Weights of a small transformer language model.
Size: 3 heads of 64, MLP 768 squared ReLU, 6.15M parameters.
Architecture: RMSNorm before each block, rotary positions, no biases in attention or MLP, untied embeddings.
MLP neurons of a small language model. Each row is named by its layer, matrix (up: input weights) and neuron, and shows model dimensions 48-143. Each number is 50 + 12 x the weight over its row's rms, rounded and kept within 0 to 99.
A block is one neuron, or neurons of one layer that tend to fire together. After each block is what it responds to, as a language model described it from the Wikipedia text at the highest values.

L4.up194:51 64 61 50 46 51 55 53 30 34 54 67 71 62 63 50 70 46 61 60 46 48 53 68 32 59 44 62 38 66 23 50 33 74 41 19 51 49 34 59 79 46 36 62 51 42 56 50 34 53 67 28 39 64 72 40 60 59 46 40 58 41 46 57 62 40 42 60 54 56 39 48 61 51 52 40 63 52 44 52 63 51 21 74 63 40 52 66 35 40 52 55 61 48 57 45
L4.up360:45 67 74 70 42 21 56 39 43 56 66 43 53 54 51 45 53 46 44 49 44 40 47 59 41 70 38 45 63 63 50 64 46 46 43 57 55 28 37 48 52 48 52 58 44 58 44 54 47 58 52 48 54 44 43 40 31 49 67 65 54 68 40 27 43 35 61 81 56 64 47 57 39 51 38 29 53 46 45 43 33 42 32 60 52 54 62 59 62 45 44 61 59 48 67 47
L4.up455:66 41 42 32 65 44 57 39 39 59 50 42 66 67 39 63 51 46 60 36 56 51 51 64 37 66 54 50 50 66 55 44 33 47 66 62 34 40 28 55 30 58 44 43 50 56 72 58 57 91 56 49 62 39 40 27 49 54 46 61 29 47 49 51 56 39 48 60 55 57 77 32 57 31 29 42 55 59 56 48 37 64 41 33 58 44 59 53 53 48 41 52 51 53 60 36
L4.up743:68 46 51 38 54 33 63 53 47 39 80 44 59 65 61 51 65 35 48 49 62 60 55 50 43 61 49 38 75 60 49 66 36 67 70 45 36 72 51 25 35 67 52 58 50 42 54 41 36 70 51 46 45 48 51 49 62 45 42 50 61 41 36 52 29 45 47 69 46 67 70 49 60 57 52 68 51 48 81 36 61 57 35 61 41 27 58 37 53 31 63 58 59 54 44 56
Description: Word-ending fragments, time words

L8.up525:64 47 54 55 47 42 51 57 38 55 59 39 49 60 55 24 61 65 45 32 48 43 47 36 57 52 35 47 46 54 42 42 54 74 40 60 36 59 52 41 46 54 62 41 48 54 41 44 44 66 41 49 59 41 40 41 24 46 62 58 50 44 48 41 32 41 37 63 42 51 61 51 47 67 48 25 51 53 68 38 44 44 30 55 60 49 63 61 45 39 41 67 64 27 36 30
L8.up641:44 51 30 55 62 52 50 32 42 58 46 46 53 71 54 53 39 63 55 43 46 44 63 48 38 51 61 47 57 40 33 41 34 46 63 63 64 55 62 46 55 26 61 52 36 42 41 43 56 50 42 52 61 43 43 60 54 46 18 43 49 48 54 39 30 52 23 45 36 42 51 35 36 62 63 37 70 52 46 39 76 40 57 52 48 41 33 50 33 40 45 72 38 66 49 46
Description: Time-span nouns after counts

L3.up114:44 42 46 55 45 34 34 46 56 65 52 45 57 43 57 60 64 43 56 64 49 49 63 64 37 35 44 51 66 28 43 55 50 61 44 59 34 63 42 62 42 43 73 56 49 49 42 53 38 52 32 42 51 47 59 42 68 57 63 53 37 45 58 42 64 39 68 41 45 55 45 53 58 61 36 56 40 68 45 31 30 73 43 37 45 58 63 34 52 69 77 36 67 51 38 55
L3.up140:61 44 60 54 59 37 46 40 42 49 49 54 57 37 50 53 54 55 39 56 47 21 63 56 50 75 55 49 69 47 54 39 61 55 69 65 55 69 35 42 56 57 60 49 46 19 35 49 61 65 31 42 59 58 20 64 52 36 59 81 39 38 59 54 55 12 40 52 58 58 48 45 64 22 47 48 60 53 58 43 75 37 63 44 30 55 36 59 44 42 48 50 64 30 55 39
L3.up179:48 63 42 42 65 34 56 46 61 56 78 54 43 42 49 50 56 53 63 69 46 42 63 76 34 42 51 60 68 59 40 44 51 66 40 47 35 63 50 43 64 38 51 76 36 45 34 31 41 59 55 82 65 54 54 38 71 57 40 43 67 49 61 42 63 53 49 45 64 58 48 47 44 44 42 39 62 71 43 46 56 52 38 48 57 59 50 46 50 25 31 59 70 42 41 31
L3.up207:61 45 56 55 62 71 64 44 48 55 71 52 42 25 34 52 44 54 75 51 39 56 53 68 64 80 70 38 61 40 32 62 35 66 44 46 47 48 41 33 48 35 42 46 45 57 41 59 32 48 56 46 59 27 26 39 50 42 65 52 59 51 38 43 35 57 43 40 36 56 54 80 60 58 57 45 58 42 50 30 64 69 45 61 49 56 51 42 60 56 35 44 43 56 54 40
L3.up284:38 25 24 52 63 50 59 48 20 61 82 57 45 42 42 77 59 37 59 59 46 39 36 51 51 31 40 43 47 52 53 54 58 60 40 43 41 46 43 43 47 63 62 38 25 59 59 36 63 35 67 64 38 63 29 39 71 61 38 60 44 53 63 51 43 68 37 71 69 54 33 40 53 69 65 62 37 50 59 49 36 63 49 55 50 20 47 57 52 53 54 45 61 38 56 56
L3.up366:55 52 51 65 57 29 49 65 63 32 63 65 62 45 63 74 52 49 64 61 57 20 56 46 64 60 40 30 55 53 46 49 44 77 51 64 53 57 37 47 42 61 58 58 36 51 53 42 52 57 49 53 49 64 54 40 52 48 47 57 42 20 80 48 53 39 38 50 63 55 34 41 69 44 48 38 57 39 48 43 68 48 38 33 50 57 65 42 56 54 39 44 61 54 38 40
L3.up623:52 53 65 66 21 49 48 61 41 51 59 38 34 53 44 64 63 48 68 41 51 33 25 61 41 26 40 31 71 38 42 47 60 58 54 61 47 58 36 57 61 52 61 59 33 53 51 24 54 61 56 47 29 47 47 40 47 56 68 49 68 34 50 32 53 40 45 73 64 57 57 49 39 46 43 54 41 49 42 29 53 55 42 68 37 51 62 73 46 25 53 48 48 53 25 37
L3.up707:47 26 36 53 64 37 72 54 49 56 64 27 75 55 58 58 51 38 67 77 47 53 69 49 63 57 41 41 84 38 47 63 65 53 56 52 29 52 54 61 41 75 37 46 39 59 66 53 43 48 64 68 25 64 48 64 57 30 47 58 28 53 35 71 45 69 51 41 39 57 54 47 35 52 39 32 51 56 49 44 55 65 32 52 65 41 53 49 52 32 45 43 46 62 41 39
Description: Mid-word name fragments

L3.up47:64 51 43 33 44 59 53 34 64 48 53 49 52 65 58 50 38 50 48 60 67 34 65 69 41 61 40 61 45 39 51 54 49 33 40 52 48 48 34 23 60 43 38 24 50 47 49 65 45 30 51 52 47 55 29 44 42 41 61 56 47 50 48 50 44 63 50 45 40 52 50 60 26 53 34 22 64 52 40 51 58 22 56 63 50 49 43 59 68 49 42 34 49 40 40 21
L3.up77:40 76 60 56 47 42 37 68 52 39 47 62 36 59 33 38 44 48 43 46 34 66 58 53 49 45 64 65 49 62 62 50 31 35 41 38 50 44 57 61 54 28 23 58 63 54 50 61 42 33 32 62 33 51 54 47 65 47 61 50 52 39 54 51 52 60 56 58 65 47 28 45 62 68 63 82 58 56 36 41 49 52 46 56 36 52 25 53 50 58 50 54 53 40 50 64
L3.up83:64 73 47 52 46 68 34 59 28 58 46 39 49 65 71 65 54 45 38 36 59 55 56 44 56 50 36 50 26 21 39 64 30 63 39 39 29 50 53 36 39 46 28 28 65 46 52 46 49 51 39 56 45 59 56 55 83 54 58 34 64 40 39 47 35 51 43 69 53 30 49 46 52 49 54 28 49 49 39 25 40 52 40 58 78 75 36 71 52 41 44 57 35 56 44 49
L3.up135:58 42 48 38 62 57 56 30 43 62 26 43 29 54 55 35 42 42 38 59 62 55 44 62 60 68 48 67 53 35 46 39 67 49 60 46 37 57 50 48 44 52 35 32 42 34 54 54 55 51 50 26 35 52 63 38 43 53 29 24 33 50 23 41 48 75 73 58 52 60 61 30 43 58 56 43 72 58 73 20 51 54 42 27 28 29 69 45 55 43 45 50 49 37 56 68
L3.up199:61 63 38 55 36 36 39 60 59 71 57 53 50 58 45 62 67 41 66 48 61 46 46 44 66 46 38 42 29 62 39 73 46 52 45 26 52 31 35 67 23 33 51 40 51 53 50 37 51 38 52 49 41 66 41 73 50 46 53 76 66 52 32 62 46 39 61 56 65 34 32 71 32 44 48 21 50 41 66 56 52 46 49 45 59 59 35 30 71 50 62 41 49 56 69 49
L3.up673:35 64 69 64 24 58 45 66 35 47 49 29 42 53 74 60 48 36 36 57 38 41 49 61 51 66 51 32 67 28 29 45 57 44 59 32 66 56 28 51 64 46 28 51 63 63 58 62 61 53 50 47 65 50 52 49 61 26 24 42 47 36 52 31 57 21 59 36 44 47 31 52 51 60 53 27 48 61 47 52 36 60 67 38 55 59 43 61 41 41 42 50 45 73 39 60
L3.up719:42 53 48 51 64 46 64 47 40 38 62 52 49 68 77 78 46 44 53 52 54 54 44 60 39 58 30 41 52 65 61 52 61 46 35 39 39 60 39 49 63 41 32 54 45 57 58 67 56 43 53 32 61 52 37 54 63 38 67 63 53 50 51 59 72 77 58 48 68 59 44 56 37 67 57 11 53 65 59 47 36 57 55 45 44 77 50 61 31 45 39 62 69 23 46 56
L3.up761:36 48 68 51 55 52 44 67 59 56 32 37 38 46 57 36 68 30 48 68 50 68 54 51 50 66 30 24 32 48 66 56 51 66 41 33 38 69 49 46 47 62 28 57 43 54 51 55 43 49 15 34 67 31 44 36 45 64 53 55 36 45 35 49 59 51 55 63 54 38 51 44 52 60 46 59 45 47 38 40 65 36 36 46 55 50 44 67 61 50 43 55 50 46 54 40
Description: Word-completing suffix pieces

L4.up146:63 46 59 49 36 37 43 36 55 57 43 48 36 56 61 36 37 41 75 71 37 52 35 40 44 35 56 53 41 44 69 80 42 34 41 21 34 46 52 36 72 47 41 57 52 70 29 57 52 36 46 46 40 41 48 53 50 73 39 71 27 64 69 53 53 39 48 37 50 68 56 45 57 44 55 49 46 60 59 56 63 64 53 62 53 69 67 58 49 38 67 53 45 43 39 34
L4.up159:68 48 53 43 48 50 35 58 52 59 47 49 48 69 56 79 48 55 43 66 26 58 67 42 55 54 47 52 35 39 39 47 48 56 41 46 66 45 19 37 52 40 44 39 34 45 44 32 72 57 59 55 60 44 35 72 57 65 57 64 59 49 41 53 67 40 39 22 33 40 31 39 27 63 44 42 59 43 72 52 54 63 49 60 30 65 54 68 76 49 49 54 46 54 40 58
L4.up413:68 39 64 35 48 46 61 50 78 40 32 31 53 61 49 51 51 47 47 51 48 38 45 63 56 59 52 61 56 35 36 70 36 29 47 43 45 41 26 20 53 38 52 39 36 50 46 37 44 58 47 22 50 50 52 65 41 63 33 51 30 40 50 58 52 29 60 43 58 62 28 25 51 53 42 36 43 42 37 31 65 50 49 46 64 54 79 49 54 39 49 36 49 45 53 65
L4.up652:45 47 56 45 43 27 49 39 55 51 46 43 61 68 68 53 48 25 69 49 47 55 45 55 57 72 56 52 48 52 38 47 66 37 35 50 54 59 50 44 56 44 45 62 36 63 34 28 49 44 59 53 59 28 47 61 43 48 36 39 38 42 37 45 22 47 64 49 45 50 50 54 43 55 46 21 48 31 43 65 35 59 58 76 43 83 43 54 63 44 37 32 62 68 53 43
Description: Section heading markers

L4.up88:52 41 56 42 64 56 78 63 55 69 42 42 30 49 58 62 46 62 38 59 63 59 50 53 48 24 44 42 60 46 34 43 50 55 47 46 55 42 29 40 55 56 35 31 43 57 35 42 32 61 31 33 50 54 54 31 64 57 56 56 44 44 34 44 57 26 64 68 36 42 49 27 61 56 50 30 55 55 73 58 49 65 33 53 69 46 66 46 40 52 45 43 29 57 71 48
L4.up169:53 47 30 52 59 47 44 42 30 48 51 42 77 51 17 56 60 70 41 44 41 23 53 63 34 44 60 67 64 48 44 56 62 47 45 54 49 63 49 65 42 56 39 61 42 57 46 44 51 36 50 63 50 39 45 68 44 33 42 50 42 63 63 50 51 56 56 61 29 62 43 39 59 59 51 42 55 53 61 67 47 60 33 42 26 56 52 63 67 65 24 35 53 38 56 65
L4.up253:48 47 51 45 62 41 59 42 60 39 62 37 45 23 72 58 58 52 52 52 56 58 30 59 62 61 62 68 39 72 43 43 60 41 58 65 36 53 69 48 49 45 59 51 52 51 51 30 33 55 77 52 44 54 60 64 50 58 52 46 67 31 63 60 55 18 49 55 53 39 62 68 65 43 57 37 67 63 42 33 81 44 39 63 59 19 56 47 51 53 32 64 36 56 33 51
L4.up361:28 58 30 43 60 36 38 51 59 59 53 47 31 42 69 65 49 66 30 53 55 46 42 50 45 51 43 44 66 47 53 51 43 54 47 57 39 59 89 59 73 24 35 60 46 72 58 52 45 50 71 43 44 54 57 50 48 48 46 20 50 52 57 54 40 60 56 44 62 82 59 44 54 60 56 46 48 53 50 61 53 56 49 57 62 66 51 60 36 65 45 59 55 62 56 51
Description: sh digraph fragments

L3.up13:31 40 64 44 32 67 48 68 30 39 50 77 59 66 56 51 61 39 62 43 38 56 27 76 42 46 55 66 37 50 46 52 35 65 56 37 39 38 61 42 60 46 14 49 50 53 34 62 81 45 55 41 50 42 42 51 46 68 67 56 51 45 63 29 38 46 54 28 44 74 48 43 35 60 57 72 39 40 50 31 72 58 48 57 59 46 54 58 62 40 46 50 63 53 51 57
L3.up43:42 56 64 53 27 54 40 42 35 66 48 49 43 66 56 27 67 25 50 43 62 67 48 63 74 59 59 63 41 66 57 72 48 40 36 49 60 51 57 42 41 58 52 38 36 47 60 52 50 46 43 59 58 31 65 36 59 57 41 52 64 59 52 27 33 69 47 54 55 57 57 27 48 58 68 41 41 46 45 72 56 35 46 39 58 63 49 49 33 65 54 57 51 53 40 65
L3.up251:57 63 65 24 46 50 44 51 54 61 79 56 46 46 57 56 52 52 35 37 62 55 63 51 64 54 60 39 47 20 50 49 59 51 57 65 56 54 55 44 45 57 46 52 39 51 33 56 69 46 27 46 58 21 45 39 64 70 51 55 36 42 42 56 35 22 42 54 59 49 53 68 70 47 59 32 48 53 61 58 53 57 52 38 67 46 47 45 48 25 41 40 42 58 39 66
L3.up350:49 58 57 49 62 52 42 47 64 66 55 27 43 63 48 24 35 37 63 50 45 69 45 55 71 61 49 65 56 37 36 58 31 51 34 55 52 50 51 59 70 48 54 50 52 51 48 33 55 56 41 52 72 41 38 58 31 70 60 48 46 46 74 66 54 54 63 40 65 30 48 61 57 54 50 55 43 67 30 65 50 52 61 47 66 70 64 58 41 53 58 40 53 82 51 35
L3.up391:46 29 49 68 51 48 53 41 43 40 70 38 21 42 41 37 60 45 51 51 42 37 57 68 66 40 60 48 42 71 50 54 43 43 73 67 47 43 55 40 74 34 56 52 39 63 40 25 48 45 60 32 44 58 44 61 43 42 43 53 65 30 63 62 63 48 71 40 41 43 52 55 55 19 42 57 61 63 47 41 52 40 60 69 52 38 31 73 78 51 73 59 63 52 52 49
L3.up666:59 43 43 33 62 56 52 61 59 53 60 32 49 49 46 45 53 43 43 54 36 42 50 56 58 25 45 31 57 53 56 55 46 50 57 36 49 55 45 44 76 21 34 54 35 35 57 41 32 77 55 75 55 43 43 70 61 47 55 52 50 42 50 48 55 64 44 56 62 48 46 46 68 32 52 36 73 42 32 67 43 53 50 36 65 43 41 58 36 64 55 34 81 53 58 34
L3.up736:67 50 58 64 53 22 44 52 52 47 61 52 33 48 56 45 25 37 44 45 22 55 56 36 47 51 64 41 33 67 39 78 31 46 57 64 59 55 44 20 56 37 60 61 28 38 42 60 48 57 60 53 45 51 64 61 46 46 41 53 55 34 71 33 56 49 38 49 39 39 47 54 38 41 55 15 57 58 52 42 49 51 69 45 67 36 60 55 61 55 45 36 37 65 80 46
L3.up753:31 51 57 55 69 60 64 40 60 72 70 39 43 36 30 56 44 67 54 71 58 59 39 48 56 85 59 45 70 57 65 53 50 47 72 71 58 55 56 63 39 47 40 56 48 67 30 53 55 65 51 56 29 36 49 74 54 40 45 48 54 63 55 44 46 65 59 62 42 64 54 51 49 61 47 61 51 53 40 38 59 39 54 53 50 39 35 45 43 48 53 33 53 77 54 41
Description: Section heading openers

L3.up46:70 56 39 63 35 43 73 42 43 61 55 54 56 47 60 68 24 26 37 54 43 32 39 54 46 60 62 76 70 61 48 57 41 54 40 60 47 52 49 40 41 46 33 37 29 57 42 43 59 49 49 43 44 37 52 55 65 48 40 49 72 60 51 46 54 30 66 46 57 45 54 28 51 45 58 34 65 58 62 64 38 42 46 59 57 59 52 67 50 49 55 47 37 46 64 47
L3.up127:38 41 72 65 52 31 69 28 64 44 37 49 46 57 48 49 61 32 38 60 60 53 46 64 64 64 41 69 40 88 38 41 54 45 51 47 29 40 41 67 43 54 46 27 44 29 65 64 63 65 69 42 44 43 35 38 30 56 52 41 57 33 38 31 41 40 48 59 39 64 49 38 69 37 52 32 59 43 36 68 43 42 51 52 65 50 45 53 40 65 63 45 74 40 60 51
L3.up172:71 53 37 62 63 41 37 38 53 60 43 28 35 80 57 60 48 74 25 52 48 49 58 37 40 54 27 51 59 68 60 53 24 58 57 47 53 72 43 56 55 58 53 72 43 36 57 69 19 56 54 57 60 48 38 38 61 44 45 38 49 44 71 46 65 35 58 58 40 64 37 54 62 61 40 45 59 55 57 76 38 50 43 59 52 42 73 56 56 74 52 56 49 38 53 42
L3.up292:55 48 41 38 33 22 50 57 28 53 60 53 29 46 46 31 47 55 47 48 29 33 06 45 39 52 59 61 43 62 40 65 52 48 45 47 53 54 42 38 46 58 42 48 28 51 38 61 56 50 64 31 43 28 52 31 45 54 52 59 37 41 50 35 73 34 46 31 68 49 65 78 41 57 43 51 48 51 56 59 43 46 45 36 41 52 67 46 57 47 43 55 39 58 47 61
L3.up374:52 36 66 37 33 43 51 58 63 47 53 37 47 49 56 48 59 28 41 47 66 34 44 32 67 62 44 71 56 28 45 56 57 48 34 80 25 68 40 61 43 59 34 52 46 47 69 42 53 71 33 61 60 57 39 39 47 38 51 44 49 66 57 30 67 42 60 33 43 45 48 35 52 40 59 25 61 58 37 57 51 59 43 35 37 50 40 46 54 63 50 45 52 33 47 62
L3.up386:50 56 52 72 64 45 38 56 52 61 44 62 32 59 22 55 42 43 30 53 62 50 69 82 39 61 48 67 64 56 45 53 53 43 47 39 59 42 39 40 69 49 62 51 46 50 60 63 58 38 44 18 46 57 55 36 49 47 59 39 63 39 61 60 45 61 59 49 66 47 30 43 62 66 46 40 60 53 58 47 67 45 67 47 52 47 43 53 42 45 74 57 63 41 47 42
L3.up468:74 38 47 65 54 76 57 65 51 33 63 57 40 60 61 62 54 75 33 42 46 62 52 45 36 35 41 51 76 49 51 62 44 46 47 48 21 46 55 65 45 22 45 51 52 54 46 61 35 29 33 30 74 63 46 74 52 40 37 56 53 47 33 28 64 33 59 51 58 45 50 36 30 50 39 20 58 65 56 54 41 40 41 68 60 73 65 42 56 47 37 41 58 45 62 53
L3.up646:47 59 31 41 47 63 45 42 41 63 49 59 39 53 60 28 36 07 27 52 55 45 46 50 67 49 73 49 58 62 59 49 51 51 45 52 45 56 58 57 50 39 35 28 40 61 62 30 49 41 23 61 50 23 54 56 50 22 40 49 44 44 48 40 62 33 68 57 59 41 41 52 38 54 39 37 47 75 66 36 34 39 53 65 41 24 61 33 44 48 26 45 57 68 62 51
Description: Year and time-span nouns

L4.up120:40 68 50 41 42 66 51 44 55 65 37 45 50 62 64 48 55 45 48 49 27 58 34 57 51 56 50 42 31 70 42 42 53 50 75 57 58 62 32 60 70 45 49 45 40 53 43 48 68 52 41 30 38 56 32 67 49 38 62 49 41 61 22 53 59 26 56 34 48 52 45 41 43 58 60 45 50 61 40 35 53 70 43 58 58 57 55 71 35 58 57 56 37 63 69 55
L4.up577:53 74 62 45 46 53 54 41 62 41 57 54 19 45 29 55 61 62 63 54 61 36 46 48 61 60 57 48 31 57 66 52 54 43 47 29 15 48 47 53 54 47 38 50 42 54 60 53 68 65 33 44 25 71 64 54 67 41 41 51 42 58 40 39 47 62 39 50 42 20 48 67 45 78 29 58 64 37 39 62 44 41 37 53 56 61 34 78 53 31 53 63 38 46 62 49
L4.up644:47 53 51 39 49 53 61 38 44 54 54 53 41 56 49 63 39 27 68 39 42 27 39 44 57 64 52 55 21 50 58 43 62 40 37 31 72 47 28 44 38 44 34 54 29 51 64 47 40 43 52 32 44 54 56 52 61 55 88 55 39 40 47 55 46 52 54 29 54 54 43 70 50 43 52 36 29 40 57 48 39 63 53 42 56 46 69 63 74 55 51 35 64 55 49 52
L4.up717:39 51 57 47 66 63 34 52 37 59 50 52 45 68 59 46 36 36 47 46 38 58 56 44 64 55 61 41 57 46 38 66 51 52 50 56 45 46 42 33 64 57 48 43 39 89 46 35 50 54 48 51 33 35 50 43 42 40 55 63 53 26 61 53 65 45 36 55 51 48 53 52 49 67 61 66 31 52 43 56 62 49 36 31 58 47 50 25 21 50 60 52 52 50 68 75
Description: Word-completing subword fragments